Weights of a small transformer language model.
Size: 9 layers, width 320, 5 heads of 64, MLP 960 SwiGLU, 17.2M parameters.
Architecture: LayerNorm before each block, untied embeddings.
Training: a variant of Muon for these matrices, 809M tokens, 12342 steps.
MLP neurons of a small language model. Each row is named by its layer, matrix (gate and up: input weights) and neuron, and shows model dimensions 112-239. Each number is 500 + 50 x the weight over its row's rms, rounded and kept within 0 to 999. Numbers have three digits each. A neuron's up and down rows have the sign that makes its largest values positive.
Before each neuron's rows, "fires on" lists the tokens most often at its 100 highest values on Wikipedia text that the model never trained on.

fires on: ",", "\","
L6.gate606:495465528502473413547417533488441531504456531474492540521568480430479426521459568456512569548537512519397545521549615552567482449490507631462477558570537507499532483555561432497496438431491515457588499414583511475520545563553507528521494662513469541536398467515510445524507541520585486575562546480581430480504602506412542581533471495509557492492443504504502586500556512538498547569487
L6.up606:475438572480517419485597495500565514483455496512532545509531438448526431494581480532499482531471567496495478508492597563462496493535565498541526468506584491490556496538518633515511418561501515451535530474452527495532572492621438566658483502525546479427536580599520477501516571532492520560553463511520508505506455584538436485461484528423506626527567589545466567381472435539463479465487

fires on: " on", " |", "2", "On", "6", " On"
L6.gate498:522480505622497483424533497506493496372448485562462474535497484516449446575428535473509420433533458550481545515516519443522440547546583537447651569528435539513460521502557370533590555558540467536537502451505526509513502460499493504523560513540527507506518466469511462474487571534574501357586573493563351489528565439580467527502529460424496508438579522519562559511475418486457574551547
L6.up498:349488551503499471576435522475526590481529501522553422485443541572472549485426507494471500488526561579445567484459570457506338448396523511536506485474527499433538494500484510471594549506402507437535540526423573564589542493507519413624431550565522492518585500445525453425607504495462452512390496602560490504551514514504481427396503432502496579493450533617418578498433570507481571560492

fires on: " and", " by", " from", " &", ",", " of"
L6.gate557:501480492514534519542542552544454584475522545458526430501549528457510446466513551515526506462533492525519527449503511577528567572436574472521488534565537499580520545521436553561531419463478539490515529529516549553486481598398476551415525506452582548463477433517421442514604463541391460484536502577489436529523481455551495500527540432548524543552552546538573498471483424526509476401419
L6.up557:486510540570409475447459508387594565416546400506500415475492569554586471425519452555523440540452444575504509497360490448512435450526438544510494501528500502452439433517497549536481498594479490469497488516515441515541490476500524484489492525516450517429433524483435566524530434419442564553435450519408455457535492574508540476555444408507482461514509416587570535483443471484521474561554

fires on: " (", ":", " the", " a", "\n"
L5.gate148:473458516434463464537519437471590425425562510397571575604440511485627506505573561475551446472407462497465538446552532525452446556490464417329521392555487509462512615539559546440481540509529463429470537452486550549522455541422435546446481595530456491438428449451460456541535474511495580475503460434490500491486535433423463495465543525546487489534474437527509444455448471609464553495442
L5.up148:408458546491510463552536497466565470466516508422424533532412511520501479508586479493598498500512532481467514514549440547547405480556495516483536478540527458500501515533521473466386522537420501488477543562455561572487499468529501506505514550590377477517485514464512468522586502521451477546443463490571540489557544494584518446590456521524495543496431463479525491417479432502576471573454

fires on: "\n", " ("
L6.gate256:410518581533505488472496459433532501467536431479469484428471456486510510549568512499508428481404461526415523548496461464502471496499498536465417495528385522426489532469478479481417583540492496600575478465520467471431444446468532516606468510465500483403532405516533563558518511567544457375472455556456519478454460489521408500521483434482470540513455507567506527557576472547478463405528
L6.up256:504508516483534457445408473532555491517481518535569463429515538529472464473440527449398504528449503522526468427471488482503455510469535544453565446435507467460522596483493619536490575530511460580416402458550474496494467541538442557489443399507583510400438562446471507480528503511520531548439537505475507499448579645461393513488579445446588599428508492564425510501520526517494506513555

fires on: " is", "9", "E", "7", "fo", " Ro"
L6.gate16:452437568464523614521544528402418536531553512545497446494540461498483471529514471513532480485549499425550453533475504384432462534480557376464493468470550554540426502477478483479487518508408504629522540510497509526472441521472494534547504490528611487521458536475520450564525500477526452440448542381471461508483518510607478468501516454468442567537553507541425486437520472463538548477443
L6.up16:472598572477439518449498463526537509609518450455444455421373499478562462485480459464416450431506455548533530491460587436421433479561547490430515528493461445542518493515451491513465483504471549523531522453414532523459513501474620470448425517456480445498482478474524422526484558456452506566407554517612457450413473527499496427603433510546450489434557563617485474473407461553560416563499

fires on: " re", " un", " de", " con", " per", "\n"
L6.gate893:456582514498468544524504532451518619478495522508477502545434397559447489559511519470525476534564565503451589457563536449489398533551529550385599492489461459463500481479534439439581535505491540477558476541516406543496486506563507460518483553473611433462479480536539578510420425586597524482401497505576552469585462420476496502502552435517481557556481455540549582557526473580499487520532
L6.up893:472513409434520531623605415441566451554474590501447544448421554521428524535550598460504501483496593490544479501552470563525554585467472561520433488403450485485498568542464534421452541510449460524519421534445501492430492473480523458447504505544492503518420357573429509463593545496519478517519525494435446536379503495502491487540545461509464506481491517628521509440503538467461513464554

fires on: "ed", " American", "op", "American", " by"
L6.gate315:537371520448589436539542506463448530509548460418458408463591588567424540492503462485507473546505528500593505464465542482449501579528412457626455516502479481475572552465504642487539571500491585514434574511470441614528458499538470536437557567497489420526529460509563423437491519505625393451512600415438527478530446508456460559459541565487429457552516408441491428555437458510515504529501
L6.up315:509538511494494504544533457489621592469519523539469463494509534493578594484475514528579355467481470529466494497451462319487547460417490470486452486442500499498507481555560451530419571469496475412502443496398451482465490455503479549532543520477498533475420494503553385471457576567520472506486534435476477522513464552546466550536503506428566479514551425489529468589585493488540530461443

fires on: "\n"
L6.gate214:563521564474528445518512545529528563524412476480436440521462505522536440452531509471565450545553522459431536562538524500469468432480541525528528472454582486545494515458594453514470456440461486539571511481442620505486523441514453463540508590470533511463492540489554452449443518448454580565470378492511532559482505520517521518373486441456446593549526562569519484506529489580541503535398
L6.up214:514489518508497521562518528471478505591478559516479387566494569493540513462540455535657558483540588513515576426478456486458547445445515488505605461550480443434506536586502557569482438498488568442507570469383518541519551471428556451425456443529409465563410479431511496456491475463503479476501386502565508486595520477562542452471544454535382552562427530502489504507423514567472414474527

fires on: "ed", ":", "6", "5", "\n", " by"
L5.gate948:505461550481527489492514405501548547405462565485532447533457464480589558453442481593580498610516505452525490471476452529569515467504398456535493481451551472525444479534556459494550571629448553504458467499435513544475499444499463555523515435441543459535534493478476447393482523486519440517480489561486571572467439446435540464454580447516470486451537451525521523532627575466538547434493
L5.up948:541410533470522437492478445436506474515512522497428523503560486409540502586435527518465473398487511463532449521502496454517391502470502494547486581507534532477545510440526433550503474469388536484444439449449445465467502500488528573493493502495508453520437509517581494456518524461450362488494575543559500557400487491504559537522445434517479549476551437569450561554572520496493421477577

fires on: ".", " and", " there", " There", ",", " which"
L6.gate65:474500489464530629431551532485461564537439554469517526408536542547498503436520541488502442466536581558484620502526422462531476514450549546534429458505509473626437422429460505534531427500473557492544459435491619471425538403500466605557373580514508519497511517496495446515523421408509495515475410499609531475413553614537563451450423474487539548522407469485523533475466430525460479499488
L6.up65:443434504521487484487568508535559484431425431566559508384491510517493477447447473509539488571474445506462446454567530569470527407447480534478560566457402488493493481480552438464473533525505536496425504463526497407572579556425492550479479422459469432469578549463513482550502472451520492553517442506467464403489473545522440539448493510497433525476527491528555468506616533484453466508456

fires on: " in", "0", "."
L6.gate384:503526550598438444463522549555483534395480490467479560471469541506462495528483489518522504526484563413533416513485562569559463449457553410484445455428501511517489502507504552510453552605438542534539436516625494533563543512507439497461546463521514529461493376575489582524509439610515492472494495551593511555496493477486512445474442486438519482516490495553468573503436517483517476427538
L6.up384:434540402581445537511448457499419436443428524519461501390503505610531532485518431393501466506450537489509414473469525447455519526486525537450477519538583439523524499418454524460524552589574468411425566515447473467532512493512481451485451453405515500574528426589530554453563530412483471443484446524486478512505467486458509408488505561420537490507473527455444505520522583555432493450497

fires on: ","
L6.gate425:452534479476523492562453577574449472593529509437498479520459486523474467453523566524485358507560485597456572434515467504571498485490518582487446431520486492480447487522504488516592422389509528505587466563537467521431510526525505571517473586472461508628541519491424451490578418510527464453496559520561458508511503475442494527437467465535570566540561488498494531502517528506465452344541
L6.up425:502401548509435495400518479510485462537472498498587404495476416518526464499486564449477489475424418477527501474460512484520513345542467592509520553442455473458462491536563547439493508471433495505543469484493602523450469441582567523548503479458549502527447476546567516471520498533476422520464433476458520553490562507516482516537485504452474502467401611486497563493502445522465564616419

fires on: " (", ":", " with", ";", "1"
L6.gate342:501486482488561428480396540488485448443527532418516434449522464459515424458499501495524465466522446470541501511438613499521455364554525576592516441464492506550516424431534544490496430649518487573479473428479581439473587408409560513503456559530486498442543558567456540418524576488372504497542522516492488421474514475540496455504556448517534534471532576415472442422586429469438476482489
L6.up342:601463489517647540409453508514531497542383549506432461484443567518551403514535510503486584558524479512563580477443518517427485438416455587504526492492486521481490568490533444504499513490547467460442580406553495490525530524424489490497522486484385586471573512514381500480526498427431460493457542496406430526559433514472531444491450422473450577513530492563531497638502531420507449592542

fires on: " of", " was", " is", " being"
L5.gate407:583456424428502575588496450511501505494425462587471590546489426516502507508490582503472483608413523464478459508514446470483444477543576491498474542455461552503563503457492513452443554450500492425536429530584468515531411482495478543536478515456659386571417460438449496527521527526535567499592413485619465562508480460533556524438437451508483443553518423380456491516511459533516464488503
L5.up407:500546488566443465456566464494483442406505518581472442466460516438614413430414515535511446391507501519500498446529540489492557544443529495483520512595502526566433484488497525447565387575491442483572496484468534504514476540429581539452394529453439496578540440546505519529515419529505480505422474493515590534485475488539411466563482491535436526556507511452451502503491428519513388525546

fires on: "\n", " =", " ("
L6.gate751:469532512500584446408512453433466459483498575520458602464488464585431451526463489562628458471399445464477469440537559524536466545514562591479412442467436473500491528487536502558500471554532576560498472470520535481565551563454533495473488409535448526516518525481480542403468533529481496429455473440501599522489451569512497514547517474382462448497573543481482433551497410566506461466593
L6.up751:463526512469446555509576444397571480510481488503499470493324504548498508515449505472585486505428534509547463516513416546560560536520444581504467530403489535573505527492416577399404537572491521465439484524529546513607509517499463549469513514519508512535547439459418575452532528507424547509452510432356366519568373468451551451572493573486408550401455481584494583514455500488429491588420

fires on: " re", " is"
L6.gate473:541505451549466543491485493534509438494478562419523543473638530565549459498509418491465462556430479511547521501531386429521471458462522563516592520527490573478459511371577484525511495505554588451496435451565446384588379495530466508531540453526603444450434550497524610502485507425581429454453532479484445525381543515482429487536531451433486598475531461481467529460488533474495476476579
L6.up473:454508454495414494552579511478545381509540502395517430503450534535589413551480496509561510419537565513507441511550596419509493457480491524568581499547492545491501481478509395464530579415450448436524427410420529491548504401494451434480465412452580461581484483508499405466523530480535482561507460444492520570454535540475462537552436397504509505440453444513469536438470432518519426442538

fires on: " re", "re", " con", "pe", "c", "ad"
L6.gate841:416500456541491452523493521479464541490469490538433438591588531553520554566533548509585520517443593626436561461503519409465493442487543523508509517446531535491574457497469492482460400465386614565440508445504477489470477444534468526560546583486505408497557464602557553488512512441489396524439506456465513468475555488504465473498446495579564496365598479451559570459435448547528439460527
L6.up841:614541436485448418659581567431506524535506496480453412529517533533540504565498524383555489467516530550468558506551645524514489549390558498466490519498515453545375486506525521532455463579479593490525393461448639502526471435425489458497565528487498437477440508565513505476498460442502516425530519441448574520561493454478540492530455514507503560442474497554454488549534512546436487477504

fires on: " on", " On", "On", ":"
L6.gate265:511464486450516477507425493520482561598485388538473490479594460468454480408508491503493402575525465550469542546453434467420491533457529483454558532551478483626495547458547549498447498492486450531509517511510534429532451482429466516525553525453578532521515478488490443436584579415526481362477525512526441538435524469459457579525533521478563502492550501522522595559540598505484447511492
L6.up265:530537464463527477452489503473456591571565512480500570534475460497461544476544490553477489428447583446509439485511468564388552476501499532515476494554518558493502521516522519494549463505420603545502500531501467585565560530512546522586510594416403417506456488398526423511437519511351530588642464523467540583520469536477534484368446544588507556550491465527495447545371480544403551564404

fires on: "0", " by", "9", "4", "7", "8"
L6.gate406:494503439520554488504525547614480467445413479500454544517454416534469576442428493606600446476474445483549547422461515517570434479474503546558515448494536520486603511566582520626500557534520482488427529487508534453607491519524452430583503477460536391449419483549578515482482487451521448544527580577574515591474561561559461508517525484549527546559456552556494477493513460573518462463455
L6.up406:518487504605510435453563557496408481503539506498432484527544504498534519545475495494474494412489499511492427437469543523449430507480456483487463552554572557548408580561615446555447485482617515480445521475425450483515496493553443522484409418484507418515526462536494488423490474464445563415616487543496506532444514503446539590511492573473530474444512547500454519547551460537517488506568

fires on: " of", " in", " at", " for", " re", " In"
L6.gate780:424514457515478537478464293485532524564522517493473499455554488417535505560579438505512419494598505467392533485538415509456563475402411451477482508525375500519469575481485450535514409512468457491483476426539537477558453573464506554591497549493456600512537456477579529497565469480536426501457547499417514543543512490609456508489411459428455485503515557465497501554423519517470533530544
L6.up780:577459525549486639546535609587481432554562442361493511501569574491539533520567483558536481472493441357533501557492497529537429489477475495555583571495469500470539386482489433499532519477467518533493575550468468521575580475484532513510487534539550526504466476560443509485503505514503527495497498493540511559435511464586514506532393586538419512603474525500432509505539490528450388521550